config = dict(
    num_hidden_layers=11,
    num_key_value_heads=5,
    vocab_size=8192,
    norm_eps=1e-05,
    bias='none',
    learning_rate=0.00242,
    lr_head=0.00496,
    warmup_steps=0,
    doc_mask=False,
)
MLP neurons of a small language model. Each row is named by its layer, matrix (gate and up: input weights; down: output weights) and neuron, and shows model dimensions 213-425. Each number is 500 + 25 x the weight over its row's rms, rounded and kept within 0 to 999. Numbers have three digits each. A neuron's up and down rows have the sign that makes its largest values positive.
A block is one neuron, or neurons of one layer that tend to fire together. After each block is what it responds to, as a language model described it from the Wikipedia text at the highest values.

L4.gate790:504516490513428519535443567491503494489501502456522490468504544487471517503516511553484508489494487493505499501489547459503502535500469474498428463510517511463487448496527499523468506484501495485533457526473499528490495516519473456535534491465514488459477497522445474471521480491440486537545531508485517504441491513456539495503486502494486525514443501525490512483492512509531460448524478511516474488505503471544503482482489557496508488471486495515476463452490483511478496506480493473484509448527494503544483526544466474566510497512473486522478519548535477477460464468489508502497502539493507482500475527514470445496536487501476504479513468
L4.up790:539540526529498530545502492503468507520488525506530496515492506527474467497486503500469498528477508525533465499536494530492517491517508464525461529514461524441478495487512518526447437519506506501528470477498516511503495511477536503515512523506479544523448514535456513483525465496477492481484458509497460508506522490529500473529477511480472526512472516505505485523529502472516468527577482471471470506491472480548472509471498478516501520525495515498528498467503520480511482463473507492498535486525470466535521494540501477544510453529487511452490490540485521502523503476477467511495504554508498545548514530538524434469519502494503523464521521
L4.down790:546487474501506527533468533497477533483493507504520498525530486498478485515488525475479541500510482530524439506540480545519522469547494492494487515480486499452490488483520576502443456503485519507523490495533520457510510498474575486497554479511494523525467529526496521458540476471505507492503506494491499555499499479512501486520450554520507520530499492495487466526460516472515469536546509496480445545507503498555471479463474481503483544500532482478503489487530494471485476495479469528500503506508503479518546470497507487506474470550521475489467456498481479494512518502484445507493504520466474557522498525505523461470482491509503537463474520
L4.gate903:564503549492499509517506513512487511478511537456514520506480512505503539524533510506467489499496506477474516511517519452433524508489492505534453462523471518462475491536481533504500492485479544462510492488494524509514523528496451475489468538445476502481482484501452509493506476521523465469501465447500524535503516512536508498495531519500547503462449514503472481507487508439489522498522479528497483494480512506538503504576471497499476516509561496491508496525498497484482502512530437484503498483509483516525511520531523475493478517484510488526472502504504471491465492477503527522491476520485493522521497485477486506491521475499468483470481489
L4.up903:523528524496493487514498459526501563498506509481494479506483534464498506539530531487508463515485504503441507525490537442464524509499488484484460478487480521539476544547511464483472526519517537447508510537492515448504547511473499450497473504503492478532435500519490489529511513516536473465500513484478543536550501490540509504501502500545519467496432512461451479515489469492503515506510458522546537501503530518492500533551505470495509507457510450517500484510509511515551505551491499500511465491499490511525475493506501517526486509492508490498474509454489463484508498526532481468526469502469470526519526524455526431465487492526433469474484478
L4.down903:472504483527481479487499509523523524508495497508471480496521478511489520469524537486505519453510481544451492452490507485537469514483529480491488551493544499516455552476475465474476511514542504468491532489504451457524524485505503499522453507506538482533453527516491492517545551478508483495510505533491506525531478481494511446496497492470507472491466488519463504532505496498495512494491481492560544519493540520466517480514495483511507467508520481498486520519528517507520522518463514480500467476514475495481499451473506541531517509512470537490479518482511467506507525535510506461504521466486509524501518536512504509450477502501452446530495482
L4.gate2124:479519484485510497468560538492477526499543524483490494512537488486476498544510503528491492518525502498511473509514484462476528469520486518507491539480544471505516505526479535489544508505530533512519522454485488505489523515519479526490551528513477541521489493467499520506544520467501514509514534508470482513502520497495502534506499536498528496460507446486517520494481460500461490464491503514466524495471461488539542551509501473511510515462505511501481484524480533539492522527558470482496521486480528501493488504500505478486474540511496507517451480520492501543512499500481521465460452480458534500524462477515483462504480512464479532503517466
L4.up2124:508509503493514508501552473510497516516504571499513520512483482504480470508536513526491499474489516560500497505500506510503527451517492471567518512476485503534484447485512514492503467510479475535503509492490490442486507490508506452500515491510503547537496544530494476481499521455495491558492476496470493491488515504489509475483492494509551492460504456472499482538482504549505495514473478512505508558526490523510522499553533480497502464476482507496504481505511510521491515532539520482480494518533513504508513542509508510551496509506495461500461573481497515485426474500481530488478507497469476536506511538536510442510506493472484472529464504
L4.down2124:508534491438511508514479507502479481533515483509490535511493504524527477505532495491502470502434530529482493511553510526519462527502494500485523504513485501532522509478488505521485517485518505487495525504525468549545472475471489509480493517509529482494482528499531543489476517527505499498486524475538515492527473478537504488531504444504458520530510491467523521515465480442492554497500511503558522481476553500548481467551494483481492464500453533488451481553475481454468480436491509519477495510479477511476518504525478491520499495521542525529454482475512493483498526493434460520509470463546494486517512532484542541497501509500504469470493522
L4.gate2361:495491484511488509536522499472451506486517498478539500460493486507438514493546529522484490477495501487452495538519539500521442511514504480508534523505470492535503515541470522471499481509516492488494522506480533494468489514478451479509493507520527505494517511491445497494545468438483523464520479462516540530451494522552501526516508480479488464485480467501441510521496542488497462441447507529495489517479518478526493547471499508484509539493534466473483474442455493520483544470510506534548546492504499461510528537496486519496517551508488508533507557551471488511500488459437490497505496507490534509488480467508495476518514520495503492482479514
L4.up2361:481515524492532528510492494487489519509530500479514554496513505510535528497482492534538500525465476483509509482527519481537515508509495510481513518491510519515497481542488523482514537511499446467546545492513475488494476500508501497504486495492485470507498483527482477484524491518512499414529492530478502477445479486536532500523474520483499500484496502498471516514507491475494491526450501481477508498538444481519435525533488573517513503478523522449494488512483471549485520432514596536512499491515545503501465479512531529523479555525543477483544501509508470475524507522488474541535522533501548542496461478515493470489517480455514515508528513
L4.down2361:487520538469508505493478507539546454514503534451496508473475492502561519523464517504555518524505478464501525500506488511487519469509467477461496514508529495498480502529522498475475528525494450533502488521504490505504495521500574542522480478455471513498504461508504490480472548512500534486517516498520479448471457490501496502518473489476488470456524461501488475486490512536495485539499518500440517500512499512520464498528469498501449475469485502520463510495513506512504489524517523498504459462469541461473501457482533498506464550513505520423524533466476472503512481523505455497501556514496529503462477502541528465511495488468522521490510467
Table label-value separator

L7.gate982:474511479446510535514499454507508501513474489510519485521543506493465497501482502502492536471485496516506498506479520530500514485499477497498529518507489511483496524478522519558487545465490476555480504543482498481497528505489493473502517480487528534530531492515482469491476533487471438482491491509459483513468485503452480514471501556493480476480515518543510510485487540487512454519506546502482497484463501502516513439508479499489554537457492527499419479511530469495477437486503467468508516495525456464476504465492504497527471502521453495495553526536500456486489500549545476482495499476483498517525491505475549487538533549483504517501490443
L7.up982:496503505525483550538493489487503502502456542516458470531524500513476475484508510465534513477498479495492534472472475562476490495489481477504478541498523516472495513463532492513458528489481529536513514478502448531541453532518514512464461461489504531487494476508452530468492534510503461475513492502490502495455468514481480474480502529538534487540493505505539476510523492543515466496533441501513475532487436511490516508515519540506516503513552562527489517589501546460510499501498453467518539478544484500511539460546483526502490482546527508480546485517511512500503513491518448523517474459554468509516525450470505502528495488497504512512504454
L7.down982:458513494491516518520472480508460475534510475465488501496440481480526491484486504501516506464511501504519486478498489499496500499519512502514508451502472507469487542429514456501471534483477481525490488580489486457507490464462478489520510461549518527487511503477535501486464486502501496502452517453506515525523514485488522496471549496512458515504477501464485501474497534542490494475502501506514463532453518485498506476477470514519470478509458543462515514522460533551459507523478505499501511519583479448492513462500497510487450492488453503507489504479488498515534509516496529495506511501525469517500497480461509499544500487455512457526499539
L7.gate1752:535483465553483518491523540482527517497526435488492518548485524471519506472515496524492512507495505527503512479531534447465487463517486476457509514495501508483458476469497500495492462499541502511495494483538498485530542556493500517522514482472520525532489470525496483493535571535495532508435530508508491491507512480516520533468509514513519494490550493485530461508510485508480510515551495522483520508488491469503479488537511499463491455515463526535474481498481515529519509528475508473508492516508485489483523498492450474458505462537486509499509468475488478458474491466467539500485494502486470499463515438448507501487523552524522498509539481
L7.up1752:509487543552481472510460536457530500493496524471533526504518501535472448462493507500509544542457480529492505475538481483493519446497547549481451511548452498539492481516522499548469494468513478552475514508528495471484520548481513509474488506536504488517493491499548524491484487481537489471465526498532486498487549510504482494437507539501553515478518516457528499448520579516510527545491496490451533510494518465514495499502508527495457523528500551505470477521462443539498485518490477499493465511516477500511517494470497454532502508470490493512507472470519507514523499446488566442499512489494532522525528454470500480482502498498512551511530498
L7.down1752:506514532516467510511519509494525564463500485466462503515484509510514505502502507487492504513465512529551504457556558505490503489473552513523432477530467534556466496538473469497490527491499500499503537537512497516499492478551504498505524504555505529533505496453490473509467480474530529462516520471474515471469494485500483473467483514515498452493509483537527459466484460485476514507476502490493552497478488481501525537509481465521473468510519561534461524523523493502485503524546486513485522513527485483498546491509476564506519483486495495495479495491527522533514509470539516550511483511497488494531516485524490517462518485535493550534529450
L7.gate1760:538523459472524534526496513481484478491514506491504518513526543434528494514519488486553475501508514493477466465525496501528499508495525523505515482494502476480535477546489471486481512518494518487485479489482463508506501473491528486517466516515471528515474541538480478503526471512507501505480513475504507531477502506499524500503474511507451559495465506510479488499496516478477470516504479529520519507473510475534457495544496503489481468463490491488495497505568475517476523509493470517496515523496490516505484480545479479497509470551513541556512488491479539519471484534545485505529532506524492508521481487467512505445514457472453539497476515
L7.up1760:465512485494479495530483501464519541519524464499485527505519488480497482480471526504457503478464473485478510502516509488524470513490492479460536485535513500556470490508506542523482503556520489471511512503490501522509518525527460498532471487448501477480501488495509537481514490508500504524556522465516443436492526535486519574493513525530490505484532466539508490512502491479509533485527500508502491492498551506464495525481460536488485524479500492523528476506468546516507498473505496481521501486502563502437538453507512507507477507487522465532452502452533499501520524523528439534491515512517452518489496536508499499519516495499511475497507503
L7.down1760:501506435514518480517533503540537551491544479470496502477475477540498473534509548497523547507480496500508489495523546465510479542525520483503521488480527493530496533456494493509486509505524472516501491478523502490509502485492498524489519439542499506464484514497533521498504510489507455471513490485548484540511549487490490518496530518532481516502488477511511515501477471478501507469526512482433532488460509493473481487509538503514495490445489436472475473473466537433467500478493495519483471522521492481451498487492499472510528481496500478516542471507523505488512545555527502523500482509504475474505497537510508483539441484496452492520500490
L7.gate2358:488487521477468525478472503496498486441506510493474497490485502489483500501475493508480518471528548454523499514513533505488466505477481487472480527454484528478524516522521479523538522484509502524485527482475491525484530537478514499498508540491496512538519475487459478518507464501468466489466466537482514490513502511494505516498522514492473509477484457515477453526512519497496511539504505488471513468541497488556478473488502518480533517526510510458436469535487531535501482499572500483516525526497479538507557501523503550526489530511487508557510489499514449447467512505496514454544525510527462485542547498468481488463488518474516516536491523
L7.up2358:474464516522532471474486513519500523503545486477524471541494508501462539474488495495495503507520529488479464528519510511508485514498537496484528526507511500465453507478492499511472482498517487520514492513503489485429507495481501473455520524526515515521479460477468488480480490506478499463521501480514525473524528491504486503496503540548470504521549499486503550482450509532500504522476531494486541541491493498506507477533526539498481481468497498511486471462477458523497530542509497484483481468517492473525507489502465521502508498506528522513473514517517495513471449462510477468505520490482495522476494509500499498479477496501546526496450476
L7.down2358:491477498495520508506463446456523485513475483544468505506501537497481514478515507499484500532505486506532508466505516445507508525510531502503535491516529535516493481500459503556470487505492510505525498503514472493488525504519513477506524495492446445481489503471488517535505497540519486447547510456475509492480496512453493531487486518494483491525524536499485511537483523477468514541521484516493512539504500496453525514502512492452541409524499507487502506522486519527490490540505501505471484504478450454521474487506476531530509477445491466488503484515501470494492524548509505512489561502496471588492540487477507483521470487461476532484537473
Infobox colons and mid-word pieces

L2.gate2141:511499505458496482508457526482498484496540514506485519508477520455483445439519551488473511539459469489476492501498475478454507519481504465530500490475455456517511499510495508525491487500493469530456489465500558486527500469522487498484522515514493547491466469519491515524505482537513515478471475505476481494479506529516497470488540479507489459482478541492510490481499479523524546496482524473458487470539505514523525503522513499466529502492467498483496434534462488514445516475501460498485452451453491503487560497482506508518507514514461537500499494535526467508487530491468494522495534461532580484490457515546494541511480504507542509525464475
L2.up2141:486507486508449512500496499509500567491506478495498482424557472485432563480489524475509497505482540564504546510525524522495465477512542451479485529495536536428482492503508457540514512456501519465504552521479456522485488558485489483495495483516478495564467484479542548517518511510534507478528464472479533460491496530465476483461509532513478513536503503499498476502482534485529458483521517532490500498549514517548498500503466504503527507498537507478495453493538481459500518494519513491470525488483549485489487492463468454468499495477498486487503533506533492537473491487476511472458505496522523509497554524519500502533421504490503496493469505
L2.down2141:502506477547478508517540510526493559497520489485471485468584487514483549466475522502546500503514537560531515523484510525532478475502503472496494496515526512446499520458548451497503541440518507470525517532501440515474496543489498511472488461499514484542466479488512501493527508498491505506542446490516524505487496522453467476485502498491519551514484471508483486495506554494508476513508516540480514506539506489495476508474477511501505487500530535520500516480554476501483516487497494494454569524492505489505490475477523502495513492483480465496525528512519527516499501504511495490472496517500521535502504522495482460528440516476495476460494527
Word pieces and infobox colons

L4.gate930:501463474527517449471453578458513490538488496477512496484472457531515513510525501499503498495454492503517503423472498474474578523476487485493500524499500453539516473451498510546484564500477460536485520509483464475504499495482478505469520504505494508542523495506494485523492552460449479547512508515492491518481479511446527499517459487553461505495503491547504495488558536495465493539497491462500476468485490545525490466510493478502480464503548531463512512531494488509522509501531456492466576469484483508504459494523504525500492478514472530538519492529481515488443494517494503475527476504516542482522513512490543465502478521474520520547523491
L4.up930:513510508499503514535536477525509524498459502492449510517464512497510542504480526517466492468542470527518539483513514471517497531512491467526519546492511519513491481466501506549497471516501449485481522528541532510540504474494512494526470517483517491499480472507463504500476474535530537513513473518441482472508502484529470491520580483492490485507529515494530516483553461521506529511509483469574489515543493503517494552451459461494432499469471525511463485497549474492467492477489493524500447474488514490475522471462494496536495538515536470478520497475533540532511524493532519475461497480488486525505528481480461499495499531504505476506515527
L4.down930:501501519475477457496510543459503520518477515471474512505477508493500509436509519511521481529480534508452493431548467517485519530512480525493485493495525463495467484463476517518464531505486484498500474516452493532553503480462491528479523511495464524477498483516527527506529508519471506507511496492469502500486503544463520503531528508526477501482499447534464513523474488515484512504502534471546507506523511527476495500460534476541491498476546473479518467529484497487535427476503504487483550488530450466549514448492501515505469534516531503515503466532467488469516494543531501525500546476491572487502509466524495490519495492549498538547497505
L4.gate1179:451482520527515507505516489466514525491508470528476511497507524528456495505497509493514516514448497483505551488525502442489458484491510471545498514494456476464475495508514467538552505475486520484506500475498517513505470493524529519485530453484477514546504500530503507503486479527514508473539514499514468513500444529546517512509449518523481524487531522441529509514474521535518509519522513495540498492516571489473506556495541526518516495506488551516481536497552516504477558506543528524546500494509514514444497505489527480498501505504464510477509468495502496473517494522477477463482508529474474528476459481528452539520501441497484495486487537
L4.up1179:494489474512499513543516501482537469505495501520503479535505449474519498491485487482522532503529518543506524536499548464518533481519490532489507528520524570514463504498485459514506489492520545531502504506468550500517522505507471494471520527474570526532508504522505493513479462560497524506505484513477492534490499508473483473500508523461469468464499492499508539473519517522479542501509493496526510505545510521472490487439467522509506479513456495515525509477512485464475481527534531537496492469491443518510473506515478494506508462508505518483542464461499511509522500495538495480529522500489526482467522510497467544468499486524522458519529486
L4.down1179:525510512532504481517501504466489535481528495517486474498526525523452459501466535503511533524527470526500520530530531513490480507531526483501545500510462452454510459524472499502524492479476501487468504509540526476504480498541512481514532503484440526474498513465497457466530518505498506481498485466496523553478455536524469505496479527538518516462509476468541520488479534469501532520499520497487519536497495472475482541523544507506514481532497474531518536490521482453484536473547551491530499527544528513496542547473479526445450504480504461499497479482504450508521539501518473510445509511486463520530493539512491490530476545542491502478491507
L4.gate2155:464474486555449512509505471525483566512477478503487491502445509462477488455536476569516506502474513513472489493499505456491507514508456487499488507524466532453473526486534547502534501499478492516502488542487489523493468461490533517474507501540495515508521483476499471479477501508487500526484506504548506462517476520528498535476476486538517489504502455506507552488506481506477531503489483514483488520485527507516509527497473489506475523521540520481501509518544467491497521484504510513514467458525528538500507569526536496497527503511501465475502515473499501544528507528469498458507500450523538531478496533512477488497467536469495486537528539
L4.up2155:470482452569464507513449513520450535492494478510527491493495489474519430457486483524508497468450503490509492485517525470508476497500466444467537482531498486492478513497525518459507522507480512487535540501487530491483528428492481496491500502504516517506512563476484532462464511547516505496484496519526506506492499534562460506508501507501513534494481520521534519467525493485465551480510496550475433483464486537524494497491465498536505467450510559511523495506535493467460506495493524533475515503509526515463444541512527507477507511519544488495530499462488504526517489531513515474485500478525492505484537529496496498498486471486491524509476511
L4.down2155:558510527447520478484505539505487448503514468510491495494492539528565550470476518454505510505527459500505513517484492527509526513511504528496484486477474465544521465524498438521488469492538499501476498506522450487532543578500502496479517477489452514468510483511535519561557506474493518498493464501471486534507532479449543449512495514487465491492485510522504474513476509488530479505514500471502545503513502450479495531520522507481516532510490473479495466486471504509488514467504486460484491500487480444526533437483477526498490534508472505520488499525507486447473509478542490524520461499505467508521488470496521494482514519502534504496505491
L4.gate2376:451484469524481510484492439470445509493486477443456500540512489502489516493525476496504491496508508504502475514506507498490512504518554484511476454498516485466484498472502455509550482514494519492494513503508466508503439468548478496480454529525470507460574498510539491506501496522484475497484495540538468474466480516541504520520458486535469501528479555507462468474546527516522499482488475499493434508516501535529478490510455493491515521525495524483468502484501464517445517462511508485489487478497509523488458483528555507476511507542520489512515506503518543503476534503535485506500516472523537499495473482507498476510455509487500513497526537
L4.up2376:438517499476471541524549489501504528502488501490510503500506500484484500462521497497508474472490529525504475535453555472499453514499482492494524507551474474474522537508475510523512511472499533478502497539538477563494430513506515482478524505510493503476517531501476524481513557477590506505481508527553530503512506488469498531525511470514565532494533515499499488501469495494525528496528502509487456482530531465515524502532479499512482512506466548505455492558535417509446461490477458513483487474468539474478449517543487495473522518488523452483504508457512495534475536484524491515484491498535502548547530466506486519450471466494487490533536482
L4.down2376:535558526493510526501491572455503463469476494531539457484480503551517487512487515528497502553503472489510518477512528525459487484540475503470531498516474503496494538465485544499501508493533550518487504485497453523534538510462466533518496452467504512538486498496510504523486508477492504523476502452460520524522515535452522517495522514463460468497501459518497493491505483521550539539469493476518535504479477515515513506487517542512476509483503487497484478480524534485526490493497492493516494504509466495511557492477444488543461479498532535483512490484540456484481478460502475529510484524498452507505510521513489524525484513508502521464488491
Proper name endings

L7.gate1787:478499543504516449483485486481531514495510509470495510513482472476503466486498529514497504502455499503469506529503462523512446482534487493498482514490486482528505508534498557507504443493500540494498479526481468474462512462499460528501529439469530502516503517505456507473533518493496493509425481556504507486493503554532500513536536487454497516505512533531492528506470486538535491483474477512549474508517532516494519542496522490508522498455473455486547458455508508461517464519523506490499517486482500456525483508479459506479501449545527488474553527502495525479496549465479475460472514506491502494481465513481464476491525486517521489468505526
L7.up1787:476526523482472520465492518515456470568496507538493514474483505454539478515521534506501528471483512491511499521519501468506509497470520472497493496523489471487483474523485564542490494494448494466533519500512500504518523511476516514500519508549488476528499507467494468473500526488495467446479514569500494508498500505554514466496518480511472482519470508529524471495439493461471518511513503475502523521491464471511478524505485549496542475489479505545473544522544501479493485490510526516493499477512526444474488520482464545523474444517471466504451494498539503499500524544501479477482540479502509511500528499523517488443519524479513540500477491
L7.down1787:507493516520464540475519461465484531479497456470507513506469484493491462518509480508517479495508515471524501467465482501467465521487505454495475529471507498497499484467505502475488487506491493528461503500509503502489492507499525505459457504514542545516499464504487502492513440502483554496514526498489493492550437516503487488525492533517501534508513484483504497510499504477548551521494505487517458507439492493510495541517504483497478500529510547528505451474541531478527513502546496453481530460507495504506492454500498469507443473484509481535479461484454465489499539491514511496460499497497545528487516495502515463494478470513501517521508484
L7.gate2142:562529465473518540504514513523490455495483485444511492530499534466492495498479494511521504513493462477532495512507527487526485451505507514511484485505495524511519518516504504522552460498498483476468527485529492545496516477500510530508518538483459443545521454508515483509481504508537502521489507496493477506503500528542478521542511528517473521496473479510523530470523511516496484497510486490504455532527522507508473506463527525497530482486507559498487520497516549461557493494481474490470510481523509455473509495535574508495509562509525492444519507538554514479490497487474505518497448497510474501486481488497515459481530504513547519504503497
L7.up2142:492499524541523500500484525510491510512498473443489529536512458527514497477522521493512511516548527474524456444499509456537521476518467506525493493461491508507493513521520474494471520504495476489505511506519522517471504499494529549500506471486472492523493528512479498507472496526508495471475521526522461529483495528523495503506505530511506476464492524514471496509488501515461467492522483507503492561509471476505494482508535503548519491521519484532478527503499512441509504523508499547496487509479528499559493485451466512480527522532517465502522456501517484479456498554502492487512472518508491479464503494505486564434544460523473494498540503
L7.down2142:505496496497495525521511525470514560456527468508532459531478501502517492493480574507501460499535549492501482529452489512445475536497489514481475458462513563552480509485492508491482479536496520509481527456527500490502481531500489498527481503536496495496506511472478450522529510509477513515530479542489487482524534474512529516480478460479503470498523479488528516511505487496507515504517476474477502497480508493513558560488516481486466500518536469452488514500501486458494454508465503503536543512494488475530469498487468497521466463466532468469479534499460477489470485499517479528491515536509518516479486510475513488486505475464506512525504478
L7.gate2209:503468501460516502469546472514474492489484514496493516523497491482514526522511518511476527510505536510529484552500500476515560469517488460501483481500502509491524518460506518519474478506486530463517465540521519454498520506489513548449520503496509513535480475510512481505511505498479501529473514519512451506479548551536470511506510493461507523500494524506443544480523501519494510452495448493516502552511492493518521561477539483467546511480471501540509540473466503461548464501487478518497525498545511514554449501463496499477482493488491469500497543525513539519490474476529510488511512507507530479475518537508470521470505532496546531491497474
L7.up2209:525539522531487478511464529504513482520518461489461525487564517499500529553448518476474513511478506496498496546465496527486456469488507488520508475515526521478474510502507502478504491459520517486484496499505503469505537499548498520504498528516499512488524482475506504464509449457496512463499548530528469545514466477499473498528533485499505476499493546468527522476442504491481510508519537439506468486498510471520483543481470516493540524541497488503490516444538483502474472521504527499487541445545524466527439469499470515534476435516522506514523515531477482460510518508527470462513512491452483518506473488510517529470506463478510534506472491
L7.down2209:477496492480497522458528480515485500501513513485510517507489522496500501420506537542553526480467529506496486474498574470533549500522521490446475497480458461533508492501505505487446504515485480502505513517462482529473528544494506486496506469509468502480496516488460489451479522500533484539484481526491515490534502521527494500527536523539494520565517501509529477559487502516531501500470476543483525515475517539507507484489503481517447553522532559526500502486499502473508510504511502506489491496473514506493514506483523496497481499492503476468495478481501537481549507501501528504491525450531519513502482539516460492495486516539482549483487492
L7.gate2370:519508511506477513472477482525496475488481484489519541465492519529479541527480492528519467524495558486522525490486532467503540465536517480477498491492495535459515538507460502502471500460514518485443486483530524508491516553510499485494445480501485480501519453507507479532468527465535518505535514499530515507523482498531482508534539519554523470517510487495487490503536513531475506513489485491526453513513490498519528588473487466516508508468472506549511510498491504498508478481499489513499531500484518499562450479494504470471483483499516495495478523517503528499500485501515470522520557528543534489498486538522476500496496519522485549510473512
L7.up2370:512520536522497554468484471535473517507478512481511517507497474536493509507528476520493487471512525479530495497502509487480499471502519507498486499516494532458479477507487512471516511470490529500436509444481490479507499506506501473517463480536482480453520485524493504496478454511483511531489523513504490532494523501528512512522515500507539491533495511525508528499491520536511511499528516477540472465528490499530523527485468474552499517471450494495502519511499505476548530497481481525445498514518562450553470523453467466498509506539492459448501542536507475512518497464491492525477506508521506522495507556511514484464441510529500538487510511
L7.down2370:515479511496521517530510547502538501473518523462497482511481501486486500505552501524479505482525499520517490477498498501461453496472453514478490512520502508542480467498534515456487475531505478552524519525474526487447529467460467504539539480493527442502506540464508517479503516535443492485478503507472505518503551502463484474470479497501511527500492474481511498526505509516510504501482477514499576501494494561473499498511506490512468495509514498442547505466486533507442512507515536516491503466530487518515501517436476501463520503524530491450493517511492492503524520504541528519493478475492494507500479480549490511480548499516508491520514489
Predictable name-ending tokens

L2.gate2170:517513476540471503473530500474487494495517461511460504495514491481471482465508537507498495534501488526510460513466514530464547467480524502496516509468530466560503466509514496498515508557531502519455484480490486541468532500533505491537506518489484491497455507497511447529509508498455501528512515496538506541517527527492551479495508457473493499486518499486468521479506531465503485506503554459486523520519511493463492519490504493472500546471514524501498475502551516519502535514482522492480511516471476471537490468499541488514495517551495514517483523485516496488506495527488495524532505509530466492508503467478527521488491509515489489465519468
L2.up2170:535504469513496514496532487481499487537481494500461512477473503539528478473491531580492489502497500531538509484509470513507485487503485487470460497491540472544555504554466477530502438542509510564505503479497491507433501513545535535485505509468466505523468474508502460506486483481461512506490500507534516558547535501478509501509498482502483477519502510487476468490545524462509448504529508486529521491530485480491467519464485481519548516518512505496489484490534512516494526473457520514494522476511482500478444465497505482514463519549474522530523472501494482476467508504482489520539486507485512503526488488466541481508486522503492503481546493
L2.down2170:463476535527506509479503482541506497495542517494521463462515522508508481536545482501480504506530517486472506499496492498488475487509480530542489525557471499465544519476507507520527497480465528508539465565514525523455465454507504504511488466544487498547528512477498519531509488521515495458497501505514533526482459520516474515483518508489509521544480469519464486514531511488520496503536466519521489480523512532515521490513476487511464459518518489446519513504483520521501497467491476528532554506546508535457508484521525541491497503512503511505496472509555497473504535515525484457505508545478523513524492518515533515521535514490543517520470541
Mid-word fragment continuations